From a checkpoint of a small transformer trained on Wikipedia: LayerNorm before each block, 684M tokens.
MLP neurons of a small language model. Each row is named by its layer, matrix (down: output weights) and neuron, and shows model dimensions 176-303. Each number is 128 + 24 x the weight over its row's rms, rounded and kept within 0 to 255. Numbers have three digits each.
A block is one neuron, or neurons of one layer that tend to fire together. After each block is what it responds to, as a language model described it from the Wikipedia text at the highest values.

L7.down320:131137117162138166108129127152109125144119121086126146103121149119139118199107106111081156112152138105113145126148114110118151098114156113135111170138127104105087125120117145098144140136094119134126141132083167113140136155075156142113093122105138128099081126096134084096167130123150110137096069157119086131111112172124091143158135132120144089111118152083141128115089104131134146097090
L7.down972:130150111143156097090143116105115151144149100136162141126106152119129130160119113144080119101122146142132122116127137080158176149108128178120150100175121107085114144093116139117122144182155124118087161126132116198159133121127116156130123134084149106090137105114082122089145105140169160148104110147120107115144100107099143140143127122062148127170101147089113133098154155196135123143126
L7.down1378:144130108137135129081144148139112149134139143138156136105147101102165140172078107158082150136165117111144132125108131119153124149142173134090103132129111160148185140100106136127150143145106121100113121111112142149167135117130147122102120112113166150094127117126131138124095101137168124134105137141100118101133120099120156167136123106106125159105120131120114125118162170122115118129075
L7.down1490:161140109084120133153139121114119105174128129139076094143139131129111140130135137084125108123131133086156163108130139094135167123150134162132140147154110103142105103115118165167156156129152085096137126144132183075173092090164130158145151142106138117120127136132100144066147138092151121143113199161118137127112168111140152136107175152103130107136076049128134158136081120128144152098145
Description: Possessive apostrophe

L8.down710:106122106121141117138101135168176110142140109104109127148103144110153084063121099100133115113132106152116128134130084153108150115104150114142108139159143130108114155107142117117092093183136159141098157111121167131101103117102113115150174128127122184132146126132146136132111142134111077110153121094158106159114116106123116131081126110163112129121113160102159104153119167119100100147141
L8.down1577:138119097150130139130114164116165165118150142104162096170146100106123123131112119116080137101117123129109115145105139092091134139129133115159107121095110092129114170092171137147107094107167143125144155133145121127040160160110154131127087116115146126121106188135170110158124105146153124147108112106114122145175161123127099114119146070116122149159147131107121105124114133130137119138166
Description: Table and list delimiters

L8.down1621:205140096138125144116105167154082137142090135108137126126101170134157141104126153146129090125120133125140093123119089107135098125100149161117125180128149106166136118113094149137132140166134154154077125122190127113158111155154143127098151132156106110110119115119095122134135095138131099109158155116139148176122124096099099157106087048140106139155129165171116144112133146165128112095151
L8.down1654:118105085117116093148143149150124113145121139134133088163126131101136119149121095118145107105086132107111124140109108160118110121118167156106161141147097133108126173108139160159099138182108145127148134131066129128164094108117145171116116111113106114142143124094089121122147141127173111123142118100125095107137185134131134118114104114134120141101142113184101137123110099185112156122104
Description: Table cell separators

L8.down760:143134112124112123138127120133079077142117107119177107162070147150143109120098158114146078103150098145141123165124120125142163171146162129163164144145145128139135141095125147137107134133092136114140072129115145092135082122125144124162133125097117137116100120196145169145112140129139103111107127137127120119112091146127133194189118146134147099176149110171150141115154154190155118098115
L8.down1032:118167135133115105168109098150123136171087121079140160116094090152134145103102120106163174128162084135139136115115087128072147134098150119183135132108117134128159109107149185142106124147143095149108142089129093145132132134138121136115099150101090138158108165079146124138149137109109114131141171086122073146091137179160140131102154122134176150153159132121115149119112103138119121136121
Description: Goal-minute marks and list fields

L3.down224:104142103155120120115130106136140170109128115055129116139136125141108110109133131098090177160135111109143120090164125129140117135158131129160114122115164083116168114128092171123187095075151121110148151137104104147109141124143125101128134146128126118089126149178107149126121092119148110129123149099077123131162128084105159131106116152148103150105082157136125127094136147124099101102136
L3.down504:101136158098125152131102124074090085150099109153156092128101148127132083095065103080115143131155096100087098139152104139151140131085122105154127122144144162104165186131118150101162104154156156161098135179139099135080105137154113122102180121105150182139098125079146105162133104133128126157157143140159117125098129107161141128155156129099135085125080100140137107135135158113144119122167
L3.down694:130109162184150141116113131148130096086112132119161123134132172142132112125099108112134181101093134110107094155169111148129161134159134135125109166143117093101098118128105112124083113107119106164109140118111113103183101133144121134106127128095123151097152113106118112119111115136090129088124131139089120171111129130150131125141126111109134120110071151115112160147107126145112119118089
L3.down745:148101138160144123135136122171151098152095117143139134146108108124113095129105080098132150152134160055136123187106081143163109137088168132123129144117133158126120147148114130152148111134157133161143146169075102125115113129147139181131127115119164146120086166111139169114157109169140061087063123140095117102085126114207106120134157124136109120135140108159132105122137110083131144130111
L3.down902:167148082141140140123109094136103135120114125140092107128168107137121105140112106139153153164145138147141141152155156105163139095131131158095146076162112140131141148129144113087073135154133088126123180111105130147177148112148107115118130121134138099090119122144097113159150148087120125119079164159102128098143128152113114154161171131175122130146123102144128147089124129132116211091111
L3.down1273:117118113184117155152121172107110099118124094143126137152113114142129134096097107109114107120151124106138127139177144097096181110124116073092152162089126134113147119144124125157171164152170109147134079185193108126155119136121117144096125106104120120101094121128069116120112149124162117123151131169092121145127100107172124124149109111170150117142101068118113116143156137143123132096122
L3.down1671:103098126129167124104105132138187130098131137074150141141131152148166124128117114115154140095125127147159142174122128088088121086114091115087128134114086192119119128138146120160132149148148118136107137154132109124126075104186115080115108130098142144150123102097119138147118146130143056080135139097126119114142124103131112107117131124118136143136127196093091139158100148112152105124118
L3.down1856:152140127145120105165126115115121143120140157149103087109140195092112121175123133151153115154113165123049166107139100128166140130095127107135121155128121146084135122134140136126144130128094138137114139146106130167136150092114105141131095142080116115109137143162115147125102118159145147160107151122133099117094147155131159122117145086135109123103122144120170127149177146081087126156142
Description: Thousands separators, post-heading breaks

L7.down468:096127151105125126140133079112142147112137140100144092120126117122142128117145131154080164139136093121123112118093152128155105175137098130120133114137080140128169077156153118063122084127098135152148108129111133106099126151126103127120112094103115120115144140131150090123097154108148147134089136099117075112126153124121158109109120150131169147127092111165125195122139119174082139129100
L7.down814:114145162104108103158136150159094111137137107126111101111133121091096111126140120108119145182121139132117110165128165128102120129101168096125114143103163124157124131123143100127114127092160114121097143178119125105176115132149138145128121140152102114122154162120114149091124078121096137082153148152129132148185104131117172140168117169140150150125141163126105115102156125152108175087165
L7.down1006:104088140117120124116112126120155126119168095148152081108058135140151138135097121143098168136100134137146090115115146121120108134121146142118149157130160148164181099128132119104130152155075141137161083151085168141102149085129133143142114105104152145122132147161122116118150140163167144135175175112125106123063164121176149170134115114105167168101124078116084168125108072131126108132121
L7.down1434:108140101105160116120133164121096147101141102099127126132100144146093116156131137138152095102079103132153086128141105136166090131108107114088129145167120143106099124140156177127136149115138084127098176099194142194125131148118078138135111124107101131186120143117120131106141119127142151110103121100111153139138123105137152137150140166094127162106100109144159103100170136068149158147132
Description: Slot before a name

L7.down13:126158125133097115129098110141143141107092146112120111116158138114115109139132117118091112137160113138094129148107134162083139138101189105113094107163100134129135152160179102156137146098126147164119113148145139157150108110131099151121091144108166112163119118088152123161122104121118127153110089128179110147147090120139120109134144151127121104148111070129130128123109197083139140090132
L7.down839:154156086100132126120129121126187135098084129142144137153099150135176112142104132129108123122085106137106162109108159136127130153158079111135118118135148117143143123157099121116074133118181134106111148158138116065153121120144092091162119126129088119108170102139147114151129147120120097116087123142117067106163121151108099177133150144087106142144127156142103130137155177123116150104113
L7.down1645:111149123124110113081159063098100127118112112133183104096165147123183115125114159153152101142131111095158111133117106111110159157105136103149161112166133112126138146131121145145127139117154134153161108113114128109151131147137096170142142114117113110099133138126140089109150143105133148176140113152159122121090127137124143099138144143140149126127112097058070119117160150124150143111127
L7.down1833:140134105120121127181120140167146158116086145140160119127120121103117103133138157125108080123146111094146170136131140143082119139105108098122117135135144147106145118134154118122127098110147100138114101117129095115132184132102111108119119150075163089148124098113163140105147113080143125130141159131159100122120131109136134153168119152125129113157147128076098104108118180177113150108191
Description: Clause- and list-ending commas

L7.down136:130102100135149102117151106157155108132146091107111114135138147126134118127164164122092125112128065077091119133127113101161123173112168172080143130119158125132176128111095127139098109102173142139130137119140126102098127150128122114099110117176093115126112133106153133112157114173102165140117099118157140136122123104071194142098183100118124113098126183110131125147095151107112077130097
L7.down394:131156130127105164110157159125091157154137132131171135123107147151120137105114128140135086131157127089147110128177141165101148142139124106145101084108095151131108155168088086136131123125154106156165114148110150141144166162130153166126104166135131164139086168184136126149110134096119097106080152106115122072136148140106095125110149140114139114110117128098129132140138141158126133132142
L7.down609:157119099165141129136164166145131101129150110103132111118122153129169140138117149140085111100120124127115097185168118124121101139087155159105060147160173113122111111116119146155129162117170129135116137109177148124155127117128138095148083142137131124091137159095119160115112073091134111174120062084143134134132157108108163142164157115127105142133153135164159102142096104100134127076103
L7.down634:128147103140113129124087101144105095115114129121101069105132149129143168112147146149110126110122079155129124155117156118130071131137144152150107120125188155165113137146132143176089110160182139117108122133119116142145136180110093114103130109138152143129137112127113142193164123115104151088106117139115139135143178132148110100112148128130126129129141137101127136149109142109148104160131
Description: Thousands separator comma

L3.down3:152099102130180179148139114145122182128153107095178135151138139134153170093132093145103130118120141141129122114110145129123142160138156146145110133163168144134127128125143099105122135122153136119108114121122111153113157134119146093108136126103157126118129089170104125164107167080102175118119128129149114103139146142152144130139122159121149105144116118133109095128129150113166128147121
L3.down299:158142126122149111138126131121164133135097145119173125110111151133126132125140107132118126127142111140079117139132083124146127128158097065130141134116141171116108130114128116143137158130140178123115106123137136120100108168128162128078157113108130135155144153120120102050088115120128118138152149134121153154091160130096090136137163178137138132169122044134085121119142131097140100141183
L3.down432:145163119124160101117121114125150099126125134115111166119112108179103101098114067157116131158159158127167132146167124163167118130146146121130143126076105098127128080113170136148121106194169129138099103130123140092112122175164088130104066118119145088115131107119161081129113112148149128133113095148122123129122138121119105119111107161092136121142156106149107114129131090126119140176170
L3.down564:159156108097121124133065143116138131145141191140173144157132088148118151146110112092118124113182143159073131137171177105139115156118122124074141104111159147130140133142147132158128127140191138165117112130194083154140163112145093147134118119105113084167118133130122107118078103112113103144150112130140130132124133107113160131128145131095110167127154136133116100123177103102116110172154
L3.down791:103107087117167153129119124118149114175104176125158109105127134137172105148161130104121124131123117107092113119119108162173065138129121069082124072119188146085143150129147128142101145103181150135132107111161064083122166120110125097145130108135101159134159131126125105157109127096149134128124126102154118130087121066109124123132157198105129129112134085138093109108145137137122109140128
L3.down972:158151101101159172120120148132143152181120127153108166130122132109118155099150155141149118089136099094169145148084155126149102154156136151089109107173098118126137122148144107131132155133153107158134111159145141118147135142096152124134099129099144118152099108121129114121154092092155141137137139123127118140091091133140125129130130131140136188131174143104134117120111168113148132139136
L3.down1015:151154117121121124181076120139133152148111148111125118137153156118140135139138085154137088135125136113126150135115103104135116123127137122111138112178174137138115107126159216134123137116052147097116093141130124146135137140111128141087130160111123135109129162112146136123134067121114118137126163150144174194155130136108103131113179158111130154151093012093094095101157128156128138137154
L3.down1052:149159102127150106105112133102122132137096172146125108123150128140124100169157094128149095128139115147086141127109119132144112120106088100083154090128144114118102125126158120156150107184135111127151084132141114124092125166090120124113131119123136102130118085109143159099128151102140103150089173111139143185112129168107102134138153145084113128152136021126090108136150135111146131165135
Description: List-item commas

L8.down81:139154154080125141153116097146122124104155078144158123168091156139127125131108144142133151109136118133084164113135123085083148191102129173169148145129107110119127139109136097174098135151157106136138111136119102144124087150112134144097129138155119088156123117124101168135134147099118127150113126136127069145111106142137113097168127133140120142130164204108168139118115067170139119109124
L8.down542:115156128095078122187096165156110146142155102122125166077144083112134143087116150134106157123151155119152127131131150125109119152065126143066113133126140148130119162149138111165127152130130134135106078106136058147122144109148139151116159121119115150159111117119087086105127119132118096131111090119127090111120112095107154114134113151133129124122176205131123120118086150111148143137176
Description: Closing punctuation after phrases

L3.down18:074125137128109126077122135138159100150121124156091152086148175115125124120165159141133114161140155152128111107141106076105119142111139150101156154115118148114142119086143143111124138086158099141151132135103126121160109118160149129143177114166103126111142122174173136112102133110114095145133101100190172111177151156134115117122129079094150089118178165097126146146132105137116123108129
L3.down309:069132110145142120139102134148128116140129105161118139146119101169138129149145116141135128166142151103069103075130181097120103145122123129158094133097092157111109137151162144141079135117094120081110119139113110120121098138122148119135135188101141146116134127138103087121113153119121120104112150144151156137125099150143099166151153133176107144144099071151151137081106149143174106146138
L3.down562:110160084106095129141090146152145108119119150201163114171126140106123151133142103145108081155138097110133131131128122115085120146118182108098105168130131151151152140153137122173124154128086134133080095169080138097145144119159132147136141147115117134099118187140187113107116152132153099126164122104116166105155144140152127138114091180099104140124124111133108076148127101142131132119101
L3.down857:142106141095110107187127097146091143157138159129146108156133121134120085123170104100171158128126073154169117126089182098136116147155161135109155135147123151144131130139137132124127118170136109170117125111136138122095154112173133108091159140127087110122140120122135103146142123146146153158116120148119115118132124115127107107117145114180149163089094141143101090116174131106123109138116
L3.down1380:095130127122117089157183118107110164106121144151139124117122123100141197110126137156111150142107138163147135100115136134107125128088127082084138122138119134112173115148091106147126125162125154152123082153123070160140142126132140147142095157159138117141141115121155144108133107126177093126092121131129076085123149127152120149143118166144141165105141107126113090134145165132094127101124
L3.down1703:135137146150116121114141148171158123092148143147175124112145157151151103116153124124128148109120151126084132117117099162132124152135149138160140131138140098131111130120139126135085167137069111154093105188103078099111116170093165141108143124081189094124143137135151121100143144105112097115129110160122155130131109169130106125136150125145126135157127113122150104126134119137152141124100
L3.down1763:140111101120097090142113121155120116120155115138110174140149150120120128107106155145130154176139120113095136121161138143124097154118128110125131163136142113099117113086165135158136105101111152156139089168110140135163131126136156151149165117156144116126094126168148118093124153107131127113088123168104180104178127169132163153140108142083146122122120129101133094099136122140166123150135
L3.down1770:140139139159142139110149081094168113108121124154089121135168186111152069171109120153130171171154135112156175088172160127110151141104162129106141160086123166122111111086136156140100160113141161120126118150124170074161156084100135128073133139128080139129111132089135144123124145083149140113135157147119171102122129148109148140117131140128127138137116150144100149104132146084127157136113
Description: Sports stat units

L7.down844:158174146128103112113117111142121217126083171161148146137097090116141089092113143165146120155142125123135125113105128120093146126114132120106148134154130128134101121147143134157131154124165101167115130177168146148140161129112129132080134132136102127119125115142106164132133157088078139136106111133141129154108093160136166108138112096156104113113102156137133137140126086100107145091160
L7.down853:108119086139133100129104151105168126102079153138159116169172151122143109159143125166158150178114126118134207110131144123119131127125162078085131156147127128148155134129117180121110112085134150141099120159094150141084115139103132071146105125132088095156126138104132132123136087114117158137122151136075179123142132124095138140132105104152139147128122123117109120120160106105118136138097
L7.down1117:148113117159136164114128139079120069109107112104153110121093132149176152133121081120127163133108125146090126099151142119126068095137140105150103145100109165165109148118165193173138123124161162135087105119157162098082141129143119131134152139125108121168120136136130137104100134127108149106175137146172118127151137143129139146127141133121138139169117118164111101141128164108154110099136
L7.down1847:141175108099126149110128124138145145104135108138138114149159140122116147153120095181110136106132160097099134150127134116152185092119133138104115114151145147136135114164137162123133085135101144118138176132116102172137118095100168076109132167135150131125121102144131111130115145108142104158164162107108111122095149158145081120121119166176167097185153142122152123083116069130140162119143
Description: Units after numbers

L3.down90:106110124146088138124145089147164151114127106122106176107084133134141135163109130130149128131137126119121195129136157116115120123091155151131081163143126103124080141105141120136165143110178145126103125113132151107162148086117103132117126173180090123161070140168119132162132124114159138148099143150113142125134123146113150117123111127104127119077124145099066122132133164092151111116108
L3.down91:166127120115120137121115143126159115105144164146128148094123100102127164091123101131148138105089113094101154121082115122147086120106061079127143111177143127091138138121111171128146180135178177113161116125144128155142151141130131143104137139134120139110152093174117116147142147154145124151149164155139087087078145151113162114120107148144098132143124120109103113118099128102115080140133
L3.down130:156138117131082142089109125143193120098155121111144096121171166125094138168147197140145122131131145129095153100138136089080105164101142134122166133158169106133112100115111133143125107156104130142136116184083102103124111094160107179140127132148121138129121123128094124144142111158127131107155147112106166113136131159136158151151084096082128105159134101093119122110085124128125143074156
L3.down541:136151146113165135188132124107152126127091149113163129109116129151141128114146108104132135077139133124133130156130142139130182082137146138151132132102138093129115125106146132133202158141126114120122161114154142103106136161133091142160138174124098083183126102143130114143130129145121113138140099077127136117122157124090123111125089085163112126130140154125143130087110124160108091100124
L3.down776:147137166117131107158165134094144151133137162127123175148141122184115094139103132102154175117116098086128121153105120125109147149066114118137110140131141126173125131158144154112176115114183151098116106096111126091147095123112135074133147122130134113118096175138126127156145124163161105127166122147106147104107133138140115133138175093108089120120140143144094141098127130122158131127130
L3.down977:156126154112131122095098113139119108105153143125147106178128150125130142117153128119089170134092088115157089161154097093160144127134180118113121102124121135109149194063157170142112130120167106131176133155132115112146091150117147160098107101073130127115073121122155124109123096144139109155101131122106130145128142130107124158132125139140145115143114120102138148135145113116166137164122
L3.down1149:164158119139095155137138125137137084143158129104140149102150154110115160143106102155117130122115139115147151143099087102099154126097146132122177138101084112151189137098155103126099121147094117120122130129081109131136101108135141134120125175086136142143141100182122101127160118158143121142123126087125129137136089170150109095098117117115095107062172137118078134158082108140132119110087
L3.down1278:137141080138141145122161116139203104127101138168148125140147083141168101108151137115164087128126076123160140086150110116137118146122149131132123155119149124146127161124137078164203138106105125151176137107135110096111128093111147114120160100137157126120154134138117124145160105082146141134133166087087108118117168118121132135092155129105180122119160155125126146103145102144129116090146
Description: Suffix after numbers

L8.down507:138124153125078100152128156144097127087140108169093102124143141137145152153142159125062101110107151136149135130084141090161108148125118117137126129135131127162087137125126124136109120136118121146139122099103166125129118118171155138141140140143122093092137144151142164103128109119187136134115140092136156076105108116131141123136147141140106164116169023136150147113109147122137119117142
L8.down1863:123146111114122133112143129139118112091111132148111098119108151155133113135128127114133116104105124161159117125093128076125105131180101136149126148138125127148119110135108138136099115128104115135157154120144177105134123132104089141160125114113123109094129101125160143128138167083148179100145144103088120154111181111157106124122140134096118121121144051118166148143109163086111155125102
Description: Boundary punctuation and newlines

L7.down748:164164122087123182151127155131106110125119175131076103144159119131140125193144122156151123126110135131168086075121091138127111099128134152093119146125161147142161137171148145174092152148144130134128100146124165142108176144121124146192124142094185153129115120138151114111101131090134123103135099104108110104179104151125166141105135158150146154149076092181157122123148112077088104111137
L7.down937:122138112099153149156100122159184083121140094132150133109114096134139138165132135120156113108119136130139108122137147120117127174132158120162090138105106146137160083118142114164102136133118112143107145090098121142147171097126103138163170148151129164127113099126146125111094106140134121120126110127125130157121093120154096134100152100105143114145105066157124175140128123141127126095148
L7.down1541:102084070107112142136127150106126158177113110125152120144120103114141148131145173167127128115157102153153123153128113166123083117163132153114133157100126075117057111149146122132158063103138112086151105147138142140084130166134096127138140130136138168140133127136158159146129118115066134137123146134126100137123100143117103130099157147135129133126096162142109166124169143111118109106129
L7.down1809:120163085119160132133120091128130141147090184112167090112145076134131075138153107151118129110147132164114088129129089137064121119162124119127112131102127097145106134127144120134141114152128117148165163152142112152094128122168133124108100134143138115120106104135175149098105125118133155131102164153119156142132097135093134140104125148113099128202076091141108127196128122110169155097132
Description: Nationality and country-name pieces

L3.down162:047157087118121101117102083131144162148109129101166127107139130122114100117108150112135153123111133106134146121142111124099137157117127132154107143112106132105111114125134141071145094123172105174119152124134123180131079167130100143154134165147112148132172131108143112068096095146115120145135133109151123135126129170127132128172157174152128175142157159121161123160146115120112101130104
L3.down455:104115150111138138112125170080111189102148136166134160102133152128149123133162159106103143107103096162156134186113136158150082104134093123119148109112109110118091113139102145136119096123140123095148139103140102089142113125149133146121141127136130079137148097120072116130108111153095100103120151144177144132118139120124094110124088121146160150111110112132099123103124141174144173120116
L3.down764:151136115123142161103142165123086121165137137163109117096130102103153132129118151164144136095118101113115106119120146119110163114122116111129145159126135119115143112120156137138118157136137103139095138184106140124158143125144099135106174128096147115106094095125145118129111150111123157104109117120123150157113130082127154102148128125121164169182141075111115101165123153123180196090137
L3.down911:093139113104141133126157091083120157104098137177144142143132179096124169088133134120155108123144131113125103134094100111104161145133105137091174134093152103095130117139165160113110108138143112133119122140120111130145147140117123141094136128155132149141145113134140106142143143106104135167154126131140128083148117145096157141145151120129161141156138180111145098145114147082146153096160
L3.down1168:134100139131162157110129100080145096091120095117119101115120152145137150148091154154146144122062116141104131100097125160147182138146140134137111123068097135135156151112149129072148146133146102106096150132086164109138125080136147167088102132102137124146135152172086144094147103109160156137140114154090148126134146157162156165142120111145116100134171084108116176118129124167167119139076
L3.down1353:127103146113108149141151142139149143119165098168135132109106154069126191140143205154149125114129072160156122140127147146146110112158111110127156109110093119112136098095140128159150126119096112200127142129142141123159173136130138068121130145136113098161096104137146108137134116117103122090106123115123126126090105120110116104106109112088144134104159115169161087111088116126151186120105
L3.down1358:106075092103150185137116164104134081134122153093145132173111097122130165132111116108117112078204150106128179115135153103101109161132133094161095137160104131133140134118090132151107131109146099109109116116169114117141110138163087119120151139150142128120135127095121143133141118086123165132137129134144084126110134111140095112130118143110158109125126143094136114130132086165102168121109
L3.down1420:165153102154177122146118102161083113140134140164151158152090114085137104146118090165151115132114120127144131142167115111150132142098147114126147122115133092128123114135148136142135136107131096076119134122123076137118157115134130120106131128129043109106163126156126126151110103132130181148121123108136145113118103124107112208170114140143087122118125092139125113154083173116136130144153
Description: In-order-to phrase

L3.down73:115173093149114129114112111146132101146126135122142112103093204148139125151145094126154076115145137122141120122094163101103090131123093109122162076149141174092104100154112152139128147107121159134101171117098148091125095158118118165145155144139106101143171105119140137149112107102128104130132127124124122121163150150135146176152117123089130102138119048108080105133140147164121092119084
L3.down132:080151167134121141114124147112120136163117117154080150103107140124122124108124111126151145140123153112139116103086143091143127118171092152096142113118108107108124110154121139140135095129159098106132122150105141114117128108129156102155185152154110056109144095139144100098130096134113121106152144141105160137123153139143131113112155086089161158111113073140112147117102180156108130171127
L3.down391:128104171143134101121144193116181163094125130137145119158128150101146122109116137099021136118138128133121137135142139079134159164146104070157172098162090111127096112137155151098150125112149152123119113135128120145122128152103138121135154126118108121116108121139115122105175153133129148118153136131157113102129151148124114168132128155114108153121116000131144129133110126123149149137126
L3.down689:107097125144124124154142149192112124149128151153151122137129151153170127162150163152090134146161156146105095154123117098142159131137166113108137194102105132129143084150112142141111161147126143139134155109119130108153124141122102101124110113111140104124136171116144139132111131133131116132135133088144165173097136080120160120146108129092110134140115068116128097126119145100142109148164
L3.down768:127113136127120143132111103134135138109181150145145068130151109106119127183144103106115147109108132139140103129113134119143090148143132173132124121118125117149107129156155129120094124163113151145143098121092109128133123111143117139163149097120154108105099083118143149157091116094161150143082125108147141130145125097149138117147166125128134169112138002158120076124116165108089142117165
L3.down1063:138122131124142127130157149128167114139138135154098110137132182123116139141147134122150112107094129140139124156113125119122125142171118115110135105096098153124093087139109133129106150131135141120141076120100131092107127160105119091125146126113143111117127106135143172117113128101129131144113167125112104145124109117151151120122127152118149103107123000116163118167089154157095113086100
L3.down1077:111131117130136132132123131141134081086144153117093128106103145126136142100143128121111084081132147107140150104112103117096146180141113107135119150114104123137114109131068184106079185131127161145149101134110112106157131136146137149132160105122112115105133115136109142147116148132154161130072168120105099157109144118113141142140145108135116125123130000115158146111132160120147128106136
L3.down1873:144120134101110147159129077171141093113181150150081146105111140148125119119118148161095102145116100167149164166117118090176126129130143112090127130089145108143096125142149176138130145114092179094155127125093116073131109160124156118110139119140102121136128120142145144078125124139128147103074134141114098106148120145093141127130140172137121121126123097126133125128108151164110165117157
Description: Sentence-ending period

L7.down585:124162105146096154097112157110117113114127118165108138120145121109137111110115109147145135167141136120111098151103134135127113113159117178090104153146090149116122162088123110118126120136150107123099105097144159172131186134124096138109175126126105155159114158121144113128080132127110145098162092170175098112107133120130193130093129146139107129125145117136154135126122166135134119141142
L7.down1751:120119083143082104106145114141128125146138160077131141153112135120142130035101129162115093149058090120167119141129094133123125115149145131119184139136140134126127129116108130126131118145104106092105165171135135155118133145140104114151124129097124122135136143096147158145136145145119088146158123148186124182167153110100146142169122100168104110079143143133131113095120114142141158115096
L7.down1858:084147097159116145116069123120132151119143129140117106135102118111138135111127120137140157138106125143105151144125147097115093120134127143118115119159129090162127095101089145144128157088093164128139164173135103141083129115125131164100121178149104101108130146058124130130121147089123117157103104111135130105194112081148131167106140117138144159132103096090158119131111133143094125095112
L7.down1900:154086108111120132111110123130096129131105112108122102130096130170142143125090102112123124122087107111164125113172133164105156099116139129102137151138113117106132112114102147118142082164133155145086159141136094154127130131162113120154112107149080130143143170175155146107137146121103114126147121172177101149095075123152106146164118158127121147112158165168119125117118127133152141138135
Description: Competition placings and results